Weights of a small GPT-style language model, trained from scratch on English Wikipedia: normalized queries and keys.
MLP neurons of a small language model. Each row is named by its layer, matrix (gate and up: input weights) and neuron, and shows model dimensions 16-111. Each number is 128 + 24 x the weight over its row's rms, rounded and kept within 0 to 255. Numbers have three digits each. A neuron's up and down rows have the sign that makes its largest values positive.
After each neuron's rows, "fires on" lists the tokens most often at its 100 highest values on Wikipedia text that the model never trained on.

L7.gate10:142122105140123128094165100097123100157131102145073178159128094073130131133127120137112121131082128131123073166142083140148121090177125111141112142157158118110113107100141110100083126174153143154104141127099129137130132143120117118123121158171058119122143102150116131108122121131109173133
L7.up10:178121141113129139130174100148111093080125130124081126101109140088117129110122152108153128163098127115111145101104064166139110083116129122123113131150125130164120099152122090131121138071085138132146112105122111132117160111153120145160146180140139079095131091116096159101120119139147088152
fires on: "g", ":", "ter", "al", " to", "te"

L7.gate110:127136077119141110107141109169126146113136116181145176132128115088102089129101127160103169114089135125129173201156083158094124138112121158138136149139166141159133093124150113110101139138132152122114141157127116125143165128107117148128151137148145143117161127127146138100132130132132119136
L7.up110:141130140133147109107135130158166124151108128172180149140116119124090138103139155112160147097095158096121113119111081185146081131159115150102149111138163096080110125145120130125150137116129146119106102097122135136115100122125085157130126151118102100133104101141133165145148145127089147155
fires on: " ", "en", "ther", "ed", "c", "i"

L6.gate62:148100148139144108144145108129166130109130101090134153132151158132121153082094143160124162177127087114088099122111133130097114117096137135130127136123141141116090123118107137161135140180114135109099152075164136132108102142140091171188153135111136151094182121110167154122116153135165111089
L6.up62:160125115118117121125180166131127145150155133146110093105166160133107191153136125132129153138151116149107148163110130138138169108148150099125144124193118134117126140079120148156116148127138102117130117103135120165069140146120123111165155142127110127089153141066134145177101159109093172136
fires on: "er", "y", "en", "an", "ry", "man"

L10.gate165:121106166083146137152081101122134134138124137115150104134119139101137115117115133107164164137106161146116122104112142134147092105145140128134172132113130149117112186092091080154136181093112126094172115116078137104138118106105138111109146164177120110153119108104100151087182146111129153112
L10.up165:145133107137144137136111131094115142151088134092124087119148113118143145094054156121136159160117143101119110131091065133145134152126186142142143128123118157125128129157087122123117118109147135157123119109113140155111111127158128099124092105099087139134104108152136132171185169137131146116
fires on: " qu", " re", "ver", "ing", " me", "om"

L7.gate285:103144147115139149131168139137117138093146150153143124132180125124145146107135099154119096126134142133164119129190096136131119122131138154156133147103109116110145140106128125088135162118075107136131125135127117094160146140146114110105141151085124168085145193119186151124171106108113139120
L7.up285:117165146133175109144117096124127105145110135160159122108173116123121145145181100106085091113118173156127136107107110093140183102166137137084071162130133123157167127120117150116109139110118143110149097116115159149105113143132111100135134159140101118122142105163160140129111135167121169118
fires on: " |", "re", "or", "im"

L9.gate262:130123135105120123107151094134107161115090112162134148133118116113139156065076100137158099099125175153111140128146131119130161152119126132152124154126118123109162127147152138091121143141082158103146124121072120164159144134125131095152167147124079156138107103097144160113122124151148118114
L9.up262:108163116086117141155099133140112123128142107159113149119140128134134132176116121141172143134084158116146123118121150115132075107155154123172114143109138127129079109154082099126145093146109124125129093110079134115134125144140081117117138115150118129139164106122163118086172160114192118105
fires on: " pol", "use", "om", " bu"

L8.gate344:133119090123072151110128143125151142140147144091156162141138115099123106073128130136129129123144104144165125148126123100124120139134146135126123108117152098100120144159104130124144161131114123102131096144130091142139147120082147072137124123126167150126170155150191142152142142158167102104
L8.up344:076120182133143152160150126136099134118141134164133142132143119100116138092113158122121113126104106183153107150122105143079127137158092103120141121154141124128175132144147142092151124161134136141122120111107137139111116119105108094160113202129123094100127139112105136103128152160151126117
fires on: ":", "===\n\n", ",", "|---|---|---|---", "==\n\n", " |"

L7.gate40:134113154107102127101090062132145141142145141167120119128166157127111154055104112132083116128170150164120109133129130169158152178136109162142100167147118143162110128133148132127175114146142083125132143088074142117114127106126138106125141132108089125145137071118140158128140150104120112077
L7.up40:119147131155141112136153083132124112151125114128157122129102152130138138130133120103119148128120175138100092132107109128158110098138082105141146163109115073175147095095144092178112131154103135113156139087137123155094111127143137096102121121143086069181128137101080135115104164141146097095
fires on: "|", "al", "ia", "y"

L8.gate11:131112084107111144084126108104119102134143099167129168165191140149141119154116127134100141129141109175149139140092121113125115117107133091159121090138119099064098154141122140138120125184139085130108121123147142111157112150108188094148104113126088131143124096111118187177117166139082170099
L8.up11:125092097146137110123111110156137096119090152138141151148150119097128154133133157105108146105137112131153122146123094149114124083107144129123090126150042115133142080086132092119141131130094133149090143107103149148139176137168113158116132141105116144116116103050109098146112135120105157134
fires on: "il", "al", "or", ")", ":", "c"

L6.gate334:133128078141160113164149154149126129123125127131111141103139114106156142162057110150090132097100141164099147119106112129161174137113122119121195127139108100104141127087106101138125114161153128080158110131152140095130113126166133129141136174142145127123152157159121127072138106096124135062
L6.up334:184111126092110114151096095145129131112139120137173138108121157179103143131101095142155086110108184111135116179100110141103159121092070114118121135158109177147161152162156160101115119124120132156149094154120108121155109140133175144110151152158166125123125141174130122171146095127094086108
fires on: "a", "al", "o", "ur", "ou"

L9.gate346:144144094147150135138108132083153139072130091148169143140138113114165115127132106150157153125135137117100128159137079104118163128122080127113163127094112155142119133166088103122114158123180168094157147147129105143132146160135092126117176164120125123140151152122146084179151185149115127079
L9.up346:144135151132133107137144085132154113116133103137122101133110114122154118099160122123129114127125130144083136135087139162127140115092085100169131120096156147127167118123137125137123131110129109136084151112129084104168094147127142106133132095102134142140126142104116131176131193127125089092
fires on: "ing", "le", "op", "amp", "r", "oc"

L6.gate6:124124089149110114107142140123149098091075106137117119125141119132120105136121134117099062092106160138154117117144132117133144127139117128123120162142102134132142110048138092139112103163100124154163139084090159130121131106118135121113173141160146086123112141158147150100135113183131144103
L6.up6:145109105069166110143142132107140091155133128130162107128162090144114129144128110129104086115085126118147109164085132131112125139121100098128117158094145164150153170146125139137126139112159124142134181107126130134126147184082154133095148129109154121153140123077152112110149171148125093134
fires on: "e", "le", "ou", "o", "et"

L7.gate204:155150133127143160159160135091089120092138109166125118144166188127152080121141097087096116107147132118159125151138096125112122145133145092106085153147085099142087103115160152129134138136100082149136124117151083148136109094121126097091163130131124127131147116155165132126131117157151078093
L7.up204:138129130096110073144142132121105129153173131118125083103129104093149151103100103117109109144130131121120129098114102144121100125090132142169118161149138142116134144181116105165090135146167132117147094122126091121127154107167098137142149127111142147142148095140155138094127191151117103132
fires on: "c", "al", "ic", ":", "y", "er"

L6.gate174:095159122132137136110124155177125159137075171140095167153147111127099082126151148148105180145115107183113130120163083115101130129148147157171149154114132121104105106151121096113103151138106149129106113083097138106134157097137106141135148111123159123143205100114141192120133164102126109106
L6.up174:119106137184101168149159155132111167096111148154180129114132095144121162165128117125149134108115104120156141167128127067128122116132143119147131183139144123087123148124165108123157134101162114106091125109142205113111117110167109133134121108147125111133078127119122084108155120122132129133
fires on: "ed", "ore", "al", "il", "ion"

L7.gate200:159097120151133135080116099130136115139141149139117113126119122120140111153108168125125149153148140096062074129123097101151115093173117119136107148101103110122137150106143123136104130185126169140125134107085129100120102103128136146073148127084131103120135101142096164112088095120131107090
L7.up200:176139103130149120140116048138137168115111147170142143137170143160114113129111137088115166100152134133129108115086141113125127191103125122098114126139106137103150126111140130109112147152156165134141161153158088154102133144150134113136114120115154112158145098135100106145144145171127156130
fires on: "b", " S", "d", "ing", "orn"

L7.gate111:116122124121123116085126143138171127130073162123136143133156138108116180110117154118120115149099138152142117175112131115115110108143156101110148110151151121085107105134130070171121095131139162084151164131111118130143140159128140097109103145144061154118149114133096095142131120088164110094
L7.up111:112077112083153124105103126078134116114132105160136100159146116133124139139150136113131131142136137183107126101096132134178158122109113136084109163144103104078118089101116159126124116069130118132160179127146121123071111135135153137132132114115130126125130114161156142120121091134138143124
fires on: " tr", "u", " on", " a", "ad", "og"

L8.gate390:126142132182135168108159151139113117129146144153106147149138088114096139117140113127131179148091147137079118149145111177145129107146089145120126131139146145091129125113114099128151131105098219121121136112150135084182120115132124122105124144113152121161179143109145151137121123109134101078
L8.up390:131141162118121114098159182153093122121108070112135120126170083113147125106113128085142153148108114137104080135120138154131104140096168099157118110127093130104117094155141124149149142168151143155137107135079078172107121102100163155143129119165117114121098131127154106114112119175092167155
fires on: "id", "u", "ip", "ire", "os", "im"

L6.gate402:090153108153172169164121152093164132117105154101152123122170100107128145111129156160132095144108106156134143174147114118188134157157092095116119120139104125106124110132110120101118170126192131144122140144143134141102143159100111097085123128108121118109168155113134147158138128144129130069
L6.up402:192134134128129095115072120172126169128130151131154128160166137153099115125076148124147135119092143134139166162106079151130177130131112170117145132134121133127134118111148132132158142130102110149130125128103138119150138123164147108130126127107125142135109111125081168117110125114121143122
fires on: "ing", "port", "if", "end", "op"

L11.gate106:125147154177128126119122127141179141133164109139138145163133121121123146135094093116128152142114087144105103106147098137154064097112086083131123128140111153121086154079140110132120101164107135134108131126140176125118095131121139146098133133137107117142117097134153102129071117157127132079
L11.up106:115120139110099133088157150143114101137107156081143133131136172145122137163101125095132154129168161101093123127153116122122111172123148131185110153149100157158141119142187118109130130132088097157097137149144146160118125132148144128096116086152138140090112144108140101122115100127146108170
fires on: "–", "'", " J", ",", "e", "),"

L8.gate147:158121197161095154099137128179130127131086115087148089119155131132162117140079117119106096142132131103156114137126112125171139160125133127133101146125139148101120138124154103138126164100130107135121121121099131094117166153125157138128123133135099134088164135145120136109176152083172126107
L8.up147:138136107170107158124131124121114119145125114103150112160141117154151134132146146124144159153078140161117089160149081109125157164129157132130143132115189102125090107112086131140140111116105114140150174103139098116163101129112119112145124126125177103113094152154133116167107106100153161109
fires on: "est", "or", "ual", "ent", "ident"

L4.gate260:098142108096131128130136029105142165137149085109130115122120111148122107159106134124153132100122102128122102110124150136080135144127167127105092164138135128127142145101104110178120112105101155133123127142162147145125134136154147160095170128125101090132076159146145125094143137060093112075
L4.up260:133165104154128140115167127139102111156122163126081126187184160161123075111142115122134135084132129136130145112164110135124134129108096116132140123114160147132118115159107119086087113124144102111105087149139177124103119119160129131138139147166082079165094169098160141128121157140109113134
fires on: " |", "i", "a", ","

L6.gate160:138136130142092197112110116124121102136104104088144141123163125124140121112111132120134126156142170126135113121145090158161122200107145118180138126099096132079138152114150095154138127121073146161119156150147093131174136167137102126134136133173122161139122149134138170095132095119169104071
L6.up160:141135105099146149103138106110161131116152094106130099210139157163140138136098104137136114193135099154133142151101128150098097118133118123114145143135150123126127201109173144145135141125123146148151142175132122125151152159114111135117087137096168135149148143137133135143113124147152053104
fires on: "est", "ent", "et", "ific", "em", "le"

L7.gate192:095120107103094177112138104140119131092137129147090114096119110097111175075111099083161155097135117134138162133194156133110118157110075146108110152181114118084098146152139101128155107113136113110108153121171140128126119133126137116136160125122099127106146166112177153159145109132137094126
L7.up192:117132148147138102146139086119162132085109124118165146101095120095103131143112127120157117134155148106094128153193093152159114093142140098107155121101141137147121126116121105132112099112125120127110141081114165117114158126108121124064116132122107144095144125168124134118098102120200114127
fires on: "ut", "ot", "ak", "i", "te"

L10.gate334:158118137143107115076112074129159129134127127094153113117126112117124145153111138119117107123155119119122125099114115156090132148146119133168129123134137129112140126109091112116124113143085126129118106168161179097116103117152084138074135100110158122128140132101121158120206156133147132141
L10.up334:154184091128088112120167143150147104162113113088117133126162096089099128121133161130082106163121130097162145128140118142125162110129092092136153123136139080136156127079145123136144141164091133125116085171155170115105141093127119099092112123143153135144129172115178112110144131185157149109
fires on: ","

L4.gate225:086144141124146143147135116170138088154135123134120144141113115100094100139127094145128113108109129153139144133182114075151138121089108141120154164086142129122124172099092099149127148165157084121126093114121115125147091185127146170113144191131093087174138138151111136110154144194144131114
L4.up225:103122119135151149136117115108161138144119172111151129121151118090083102133164155203121131100133140109134152153102118114130073102117111164115110132149143088143105123099084101104133175120132112102126140179171116079147142130137115133151111167149122123105154138110148139118128158127140151163
fires on: "ot", "way", "or", "as", "im", "tern"

L8.gate42:131123128102098143149099126148155101116128168124132150101102108078134188140112118085084154160121133133133105137154154142130121121180125102146137128138114134149130076137171148153153097114121127108112131136095086107121090121131131086150168146132074139145115144121192120056189125112140127127
L8.up42:156118106123143142135160079117118090120135108131140103108126109123108124167128135138159123111151129083187138133071143173110164124152099099097151129148128143090145112098116140176165110095144109121134146110126096172159130117093079091107143116124125125178154080110102134088143109120116140122
fires on: "o", "if", "p", "od", "ap", "u"

L10.gate260:085097124153126185115162103119139163181096127120131121129123124115107117134140173122132147148150115139113113143072171082156107095093169126165107086114101133132124121077120131145140135138113163116136149104171171119155121119126109180124140123169148100155122074124132149161126145134134149118
L10.up260:098155159090084110090132094102155149150160126128121149175074135137100148172147134115075124107090112114138111100103121111137139117087146115129101092110147148109128159103118159124127143117136104131123088097103157168160135107137152160142152154163105087085090095121095092110122146132098114135
fires on: "e", "ine", "in", "l", "er", "c"

L9.gate435:140121132146121152109133123113152137128130106146130120190089105138134138111160125060123146127087132170105125195136077137162090152115098126123128176116101125094135102152129087136142126160152125132145115137136134080161124177133127106153141124135099101140161134120157167079138126109088122117
L9.up435:153164131148145143160137149125151117120133094134146132143100128168152142163160129108102117138122162165086139115136099149140121108111134102108087162102131114115140162127096108103099156096147135124136141087105126143136119176140118129180119144113091105215130090113113146091125156102125095123
fires on: "al", "ater", "ri", "re", "ur", "und"

L9.gate338:153128123125140099156065154126132093102134138080117146144168125153097157153101127111126148183152153132090144153112121143109138136128104104110089169123156089172117108101118135143119148135105143135151177128087120133176147135136144107119154146110112134129136148131126163120122135097126143095
L9.up338:131099117117140117137167142152154125112122141138168094163136123115124129094124149132108159154146102132114103144059182139109174127169126136099139119159112121136127149087121134124119148124189120161120129147110119136108140152147128140126141139106137153109126114087114140101196173098125178142
fires on: " stud", "if", " spec", "ud"

L10.gate264:123135155123112121117144089120132135083159113112137140126184137096137131082114117134138115167124137147138132107136088144127123117137126071169103111186120123128126137125121122151099154119096145119143158139139119102150114136122132122089166132122104163162122187134156123114097113189139137100
L10.up264:093108155150116093113140103145107156113166126158141117123131082076151119131148081144187161145130165112151113133101123171110169110151124082170141129080120126113129137096143143149136157106132154141139116109093181164135125123179131104136136140122090128149107153149115126124133133151115108117
fires on: "'", "c", " \"", "\"", "\n"

L10.gate303:093135198154147116116106147130145185160137089167158113097161080162147147163136102109152174129158148130121134133136131081149114174100112152152150120164125143064147134157090098133160101136160099085132127125100098125150193146157106101137138138132105116123125148138118121109121125123129125144
L10.up303:122150096144152111131189195149123127088138085129125129110110148113135122124116132101148079126133147123116106103111164088113127131149155132166050095110131125108170161147114116097127173131184142155110124094122133105104124101104148131126105148146143105112112115113147124134104132130133149122
fires on: "P", "T", "O", "I", "C"

L7.gate296:150090138160126134134119095103142138110172149104181157136149099126174119113126142103113123119124122093123155127109129132179143122132147110159129175147120145149094172074118168135123079128144162134125085142132145148096107167133122115127172139139137116142150137136125129108152103177131106136
L7.up296:117128130155132124124103098084101168169111136118142116135142133147111151107130135113089111106136151121140091072100141127161180104102129203135121149131148121159157139100151122102086111138119110138150119123174145171140140108167115114127126111112117128128098087158101095131142150112137146109
fires on: "h", "'", "ov", "oy", "o", "t"

L4.gate358:127116088100119136088173146133124102108129109129130123104123097149111180127142149111136119111161160155138119151152104126144157144117148065110146162161149135136127158167125112165128150133108135129113131141098119094137149118118108062121115136076134149105143121178117080103134137114155104135
L4.up358:131158105109126142102086116101136110136101111111092139147179144168094133118122151072132103138122155130138164149082095162097103163108123122094121098126109148092105130128079118146147117140109132129152175126138137103123109176120131146116105114144144073104119114116104145122117093089096092109
fires on: "y", "g", "own", "eg", "et", " tr"

L9.gate27:104122089149081148129132115145180105161108135141105138100106105153088172121142119145119093133143129106107107135141162141164131087107112112176092126135119089139117071143115138166130105103145141130153094139167166109103149152121128150130120145142125145148161144146115154120108149104192155101
L9.up27:127199123083112100119113146144160122118175151097096141107111122147112171152093158097129143138114128123112132130132113155162139094153083142135116090130096108108117069094109162121128124123151153087118148132195138141117150122141146106098108172141109111100105145142101108109123077122113109145
fires on: "fer", "if", "l", "end", "qu", "i"

L11.gate142:123156096112102142114136128092146129143111093143117131113133106124089154114141130131146097134132106136076156174153090149063095144114121150149156118160127131122131065156131117110128138109147139089147142116134172121157084124100103131095117118109108132110157124163167157155127121138145165114
L11.up142:099110139088129099108113108157094171108129100109114114139103074125129167153118154132142131114144108158102164136123122175136165142127103116099156126193106138133081105108074148127118101121104094121111150135120159121080157107119108090089093132138116119108168140124143135124127143142127144146
fires on: "i", "du", "u"

L11.gate124:146135139093094136135115133121143122136148123146159107120163139115075129135079125135132099136105114133080133131140112109093083093160067070154100120093107101123077100095116084100130125163107122108091124140146123128166110130123150151117132142130120144127177131144124136132136152120133163140
L11.up124:135147080143161139113163159152091098066117166170116158115129161156095112131157144124105144160161106141118155143116137124124104139133132127172094131131123140139112117103165153052148115173136096145143123137121145168118122147094134165112161141134158142122142068105076104109127098108119102151
fires on: ",", " in", "ern", "op", "n", "e"

L7.gate382:102125125155122140136125155167122139157103116108103118144138112144126157107143134126092101120107118141146114106094146121133162121103181150083116145161110139107141145099159149080129148145120138135111141059166134136145125165116126147145135124176112150089106103174145152153112175153138121113
L7.up382:169127124077102142112158138161139156140126116129172113126106174122103109113166160115175137107100149118156121130117136130108094084127127116079130124152143080097091142086123125141117148134158160125126107161141116164120160125122065119113125162151113147077114143123122126164151139098143163124
fires on: "e", "ess", "er", "or", "y"

L6.gate310:128113132151127145087157090178133127135131119099100097137129140144106136079102145109114171073117145134091152129098092148163092155108129151137099147168118125122121126092126133159148131135103093138115129109115104115128136111128116110151146159136094144124155105133107147111158167090141082105
L6.up310:127114144145133103121137120165142094131109108090086136158104094087131137108109104129107145095093159138134125150123152132128145101147165136125108141156177121177088125101100063111136157146137134159127152120149168145177127087176112090156127095143117136110100110138143147104132123134118109151
fires on: "al", "il", "an", "y", "ic"

L9.gate163:104131118142097157127124128135177144110120164151109107091105095117142167110147117126116145121109154180088139142125112153149103118132085102122143129212093113103102074139117078142117120108151148135131116143137168096124168090151113135131132121116076148145142195123113157137161163124141093126
L9.up163:144185148105143133120113113139134102131120137130097117140144086116172144163111131118128095170157173160108122095124118137201113117137115080113105146124115151101093076152134149122103130104132129147098110123103115132148122158142117117107159116121169124164138136113164169135118103114102105168
fires on: "ing", "ir", " to", "im", "id", "te"

L11.gate407:122146080152156130095156128096110137126086163129138102139109100145121128103126156131157141118132120139147137106124133113148112095161123124116169173077127140086130154137119120149089132138120164100148158089147139110100151128083141103130153184103146158122149113148154140097165169130126109070
L11.up407:140114149174152110108167121133157164071109104126107131188172094149109116096130097120114180121161124127137104133090115158173130141139123140110128112096143149130096146110091145087101131127141170102145147102158158111109087111134115084122112145116156151158118145149166110145180128149129139122
fires on: "ake", "d", "od", "es", "ing", "ut"

L6.gate74:152124115128093172118088119102170153150147122150118126095103162122072130106114101161108113094112128087124141118114103115103112116090117123169118108129148127124119102146137081165121086162111137080088148123168119131130098127097086139124173126175135156149169122104152147115157096159131132114
L6.up74:073140128114127117123146085136118130145164141177134115128133138121103131166122152174114092157079122164139137119107126098119112126143119130127135098107147146127124110099132123116105133169164116165140116117174119125164137136129111126156136162146223177146152066099138133128160154110151120117
fires on: ":", "e", ",", "pe", "n"

L9.gate350:119128148115123145128094150101157120149104111087127174113115140141120143163104103130158137146109125139137115158107113095141116093143162128081140069121118104113143109146109133118088125133118116118112082089128103073104112135163111097137153141113112119142139113090154108140092156116097142113
L9.up350:115094128112122148108117122095131069139130128126137150142104121125115133117132178152127153072148123124165102137133102131114087143113163126093141089139131117167129113124129168150177162137163161178136133151139187105139163119142121176089149093147124106117124130108091108141124111161138124109
fires on: "c", "re", "av", "s", "ou"

L9.gate283:129131113115126129118110074103107128162125153142111132131124111102144126123114116108096130142124115154111136132108112101059109148117142153176139183097141108112079135152102117122121148120119162115138197123114100098145105118148138110125124149121127128115165101118128120091148125112142075123
L9.up283:131117136155106123134169105160158129133159140130121139110139187172165124122097140161124139114144120130151139111156127089080050129110192143157107098111147123104104156155121093111103098128140150126162108143149133132107116152132125154132144108149146128142105097149116161105141136147078136085
fires on: "al", "ed", "ore", "ud", "ant", "im"

L9.gate317:163150097095146190114150126091156094120151121122154128095136168146136101143113120154127148094113111104105160150117102139093083098115116122155128119138100140145099135084123113125142088179136123137129127138152080118134097121119125136098124164167129108118106153105141143170137139127103170101
L9.up317:148154126126129134155140105131125120134195109133154089108127141129126115167101103140111154156127124135098147141069156089095101110132140140140112134087134135098141142056141147140088153114112155139116092108121104146145114140093087158160135105153127161107137131079166090107107107154100100131
fires on: "e", "m", "t", "n", "st"

L4.gate291:159151077115091157127132112123118119146145171162147150150130107083142114159136109120106141120118094116132146124163095128176149128151137128110122133135117156131146158120110105178111118109131116147054124140109144113077106166125136100125153158166080078135132154144146150108161138182141140124
L4.up291:042132134126158116089089118172101116103144171083159106123136166136150146149131155136139137122165189115113102111113140138144147133158124114137121090122130141137132103099120095149118116127159100174116142153196081102152116094116124116115123132123118125120121126083140145131152110112105152141
fires on: "o", "ot"

L7.gate277:083106128127127150110099135118126161146124099142175104134097082130177111115138131112156118134119167113149130131093143122121119109089148172129095166157142110115124188118111109147122156116113073114140186151095138137151120087139107125101148160116076147142119129108117130122105136138120128068
L7.up277:073117183133153143113152109130100168167097164179156116119161152129126117096139161136180104141128137107135125154134107079142130157099145139156141150157162134138185101137142123153125124123125129124140110167142122146116094092099152093159112126151135153121093072125135101126093128155150137140
fires on: "om", "um"

L9.gate252:100106134102110135134151099082087159086113163144111134107122115118141119136130157110146136162113124136111146116147104148118143117103158123128072154114131109088073091111096125112151148131119139141146154107129119115130116118121128122126160127128130110105151144119129137105106138154141181068
L9.up252:089107205138126150112148144145112144160151147094138142066118126108116133106099107146153072170135134112165107155128142138129114133121104116150098141144112120126123070102118124143180164099118165147164137098089134125126129111126145102130129132119134131183109118104125101122131124138178129138
fires on: "it", "ur", "ect", "um", "im"

L11.gate22:086112137110125150122113126151121152156126113143100152159122090127172132179160121151123116110116124159141128112146167147165113148139156137135083142116118154169124095134113140103140100129093181147129121128087109134125092122088156137135143160115061123118124115110162107127124117133156134166
L11.up22:176099110138076101085093129103145113112106104068162138135116088117128147119153149180122114077079112150152142125151135131095118126124094183166112106078172136119113147125102108119122142130118134121135133105152075134138076138133144093130114146145128109125127121121117136095111138127124153114
fires on: " h", ";", " its", " H", "if"

L7.gate133:168120147130114171100149138138155146164165159115101119145129149132149159142076086115149112113111139141169144165123106136138097141135126122183167159132119129077112166089168124114163164119138106138074143119108103118146091127193082144150120122139140146129148085156127191115134111116125100107
L7.up133:127143113158148142063124142114157120154160099121109157131130148118176130143161134177157131148116119105103087129096115149090132137155160128119132110100105168139192161153092109124078159127110141143140135133136121113116104111145147113157124147164116120131116083145109133082150124128091129122
fires on: "al", "re", "ed", ")\n\n", "er"

L6.gate441:117096125112133184107141092161111150127120122104142137156091112095079087105158128139141167146119140108116128123144139149129094117108087101121098159168090117098156187129137109110121113095132139121105165133163115117160123135130139110117117121160101092108165135116105152129090110116149123109
L6.up441:115122125126166134137131137133110124156102141144156180089153154153095090151182125113157166126097175151101172158131167144156113140150113144180130144131142131192128110118144156131135101133123097172146106093116124131147106097133118152139102123137122118106140123113167122098104142132142105138
fires on: "at", "ot", "ic", "p", "ative", "ics"

L10.gate44:072128123103139119136134119128128110142110100197160140101123168086127108103144134131160146126106156111143104115141091139094134145103151081146101122126109128130126111108136137143118109098130120107146114163122131106151132105148127079097139114126116133107112151105134115112073140198119146078
L10.up44:092152152134073134135124110123144116159161147140162181158056132102150132182139128107147135140127124130115118127096092117150169103121140126138134118164095147125100115135156142145087112122163127096135120120119123125140120109147155146161129116140093133102126114118117133096123143150131101119
fires on: " W", "c"

L11.gate245:112092153113123114125088092114122173080128087137133146116145122113116161126160139125118153101108152142122125181192123090106093157093104127177131126140132136096120143116104119171122114128104133117134128124114177098129081137083131107131124136122069145124142131120094115090144084124155129110
L11.up245:141116151100102117124128136112100138126140119107102177125116111159111118136137126143099112134123148105142117166184147106133116134086093134143157106108134119134141144058162129139136145142091108127123180135111109093137101130145133153134172142144107090158155129125115132131106158122120131132
fires on: ".", "us", "ia", "a"

L7.gate365:140169140099145131116095098150129159133151165152157138127156123104096118113141162105134067119121126186124124107115146129133139157154095128160119132146098129156115141080094130142111179159077137143107081104094140127144146095099166133127149070129155128114165161145155147161168110157161085137
L7.up365:125112186100112124112126116065122128120157118145114131140156124130174154095119117126114091109152133102149120099092096113097164171072132134120136156150136137136123082130112130080144146122095112145116145185106093086142114118170101135133121092073144154111112142155131138110126098102129111146
fires on: "est", "st", "ount", "c", "b", "3"

L8.gate375:173120117118157123156135104133188128157146128167143147146124125139100157138125142136154126114112141121138115151147147086148150127122125132130102151084144192115114106128099081127106146168057109118097112136129117119131099104123169122148151125111181134111180130102138110108144114180103142099
L8.up375:138102123096096133169105095139133121146122109100158099135086130143138122142075118168125105140136125117139078142095163133095161127126165128130086119105079157106182112122133132114162157100124093121104116149122159121125130109103082128121116103140131119142148120118132122094156112119084121144
fires on: "st", "y", "ong", "ate", "ist"

L7.gate400:127096102146169116147128144141142103074136142124106154102161155117096131105141140113100069152094145121118157130145107155145139119142136144149153132110106122106126100129126116145137150126138161124171140098113102111125095153116111104122146152125125155117115112178125130117159132115144120117
L7.up400:115124154138155143134081126093117094118094165170104121153113166134130142136178164119089123136138148140146131147158159121074104123161144126135103153118110140117200110152132165157126141116082141148113146099160133135105123150172108118123114132122155153186124114151108115101103137148128144147
fires on: " |", "ing", "or", "ag", "ark", "g"

L8.gate171:102122112137108164127096106134179097140121112132108161128145128121138138149108110112109113132146120176131148172138132147142136129109162135138087090156157124118118127130147099094145103135144149090102124149132123122108104143175129072151122145111121091117131095147100172120094143145125123128
L8.up171:158126127122164152126120155135105122109136143110133202121103135143122119105135088144111158106113110138137154144097116138119155114118132162127134161147156138122136085106120122140116134123150126158111130108110125175154111110136147127124137099123102115111050173141119157155106142106122123124
fires on: "ent", "ed", "b", "uring", "al", "c"

L7.gate12:132129152106127129131080132134138106093135155141133122129128134096164094124132125130098108104107105136119094123135166147103109128137093164115099127104119165182114124117125092113107111151094085125093093088119180112146141164147131145113152116114144142153138133115143156073186127119140138116
L7.up12:124157132136120112077149117154138152141156151154087094103130166125125130134119124089120160119174119122083123146115148140126088125143140145116172165152108128110096125123116120111161149115099119151105159116097122120117111096169093176158129138075173161070131161126130112116144158101168150126
fires on: " serv", "b", "pl", "st", "j", "ot"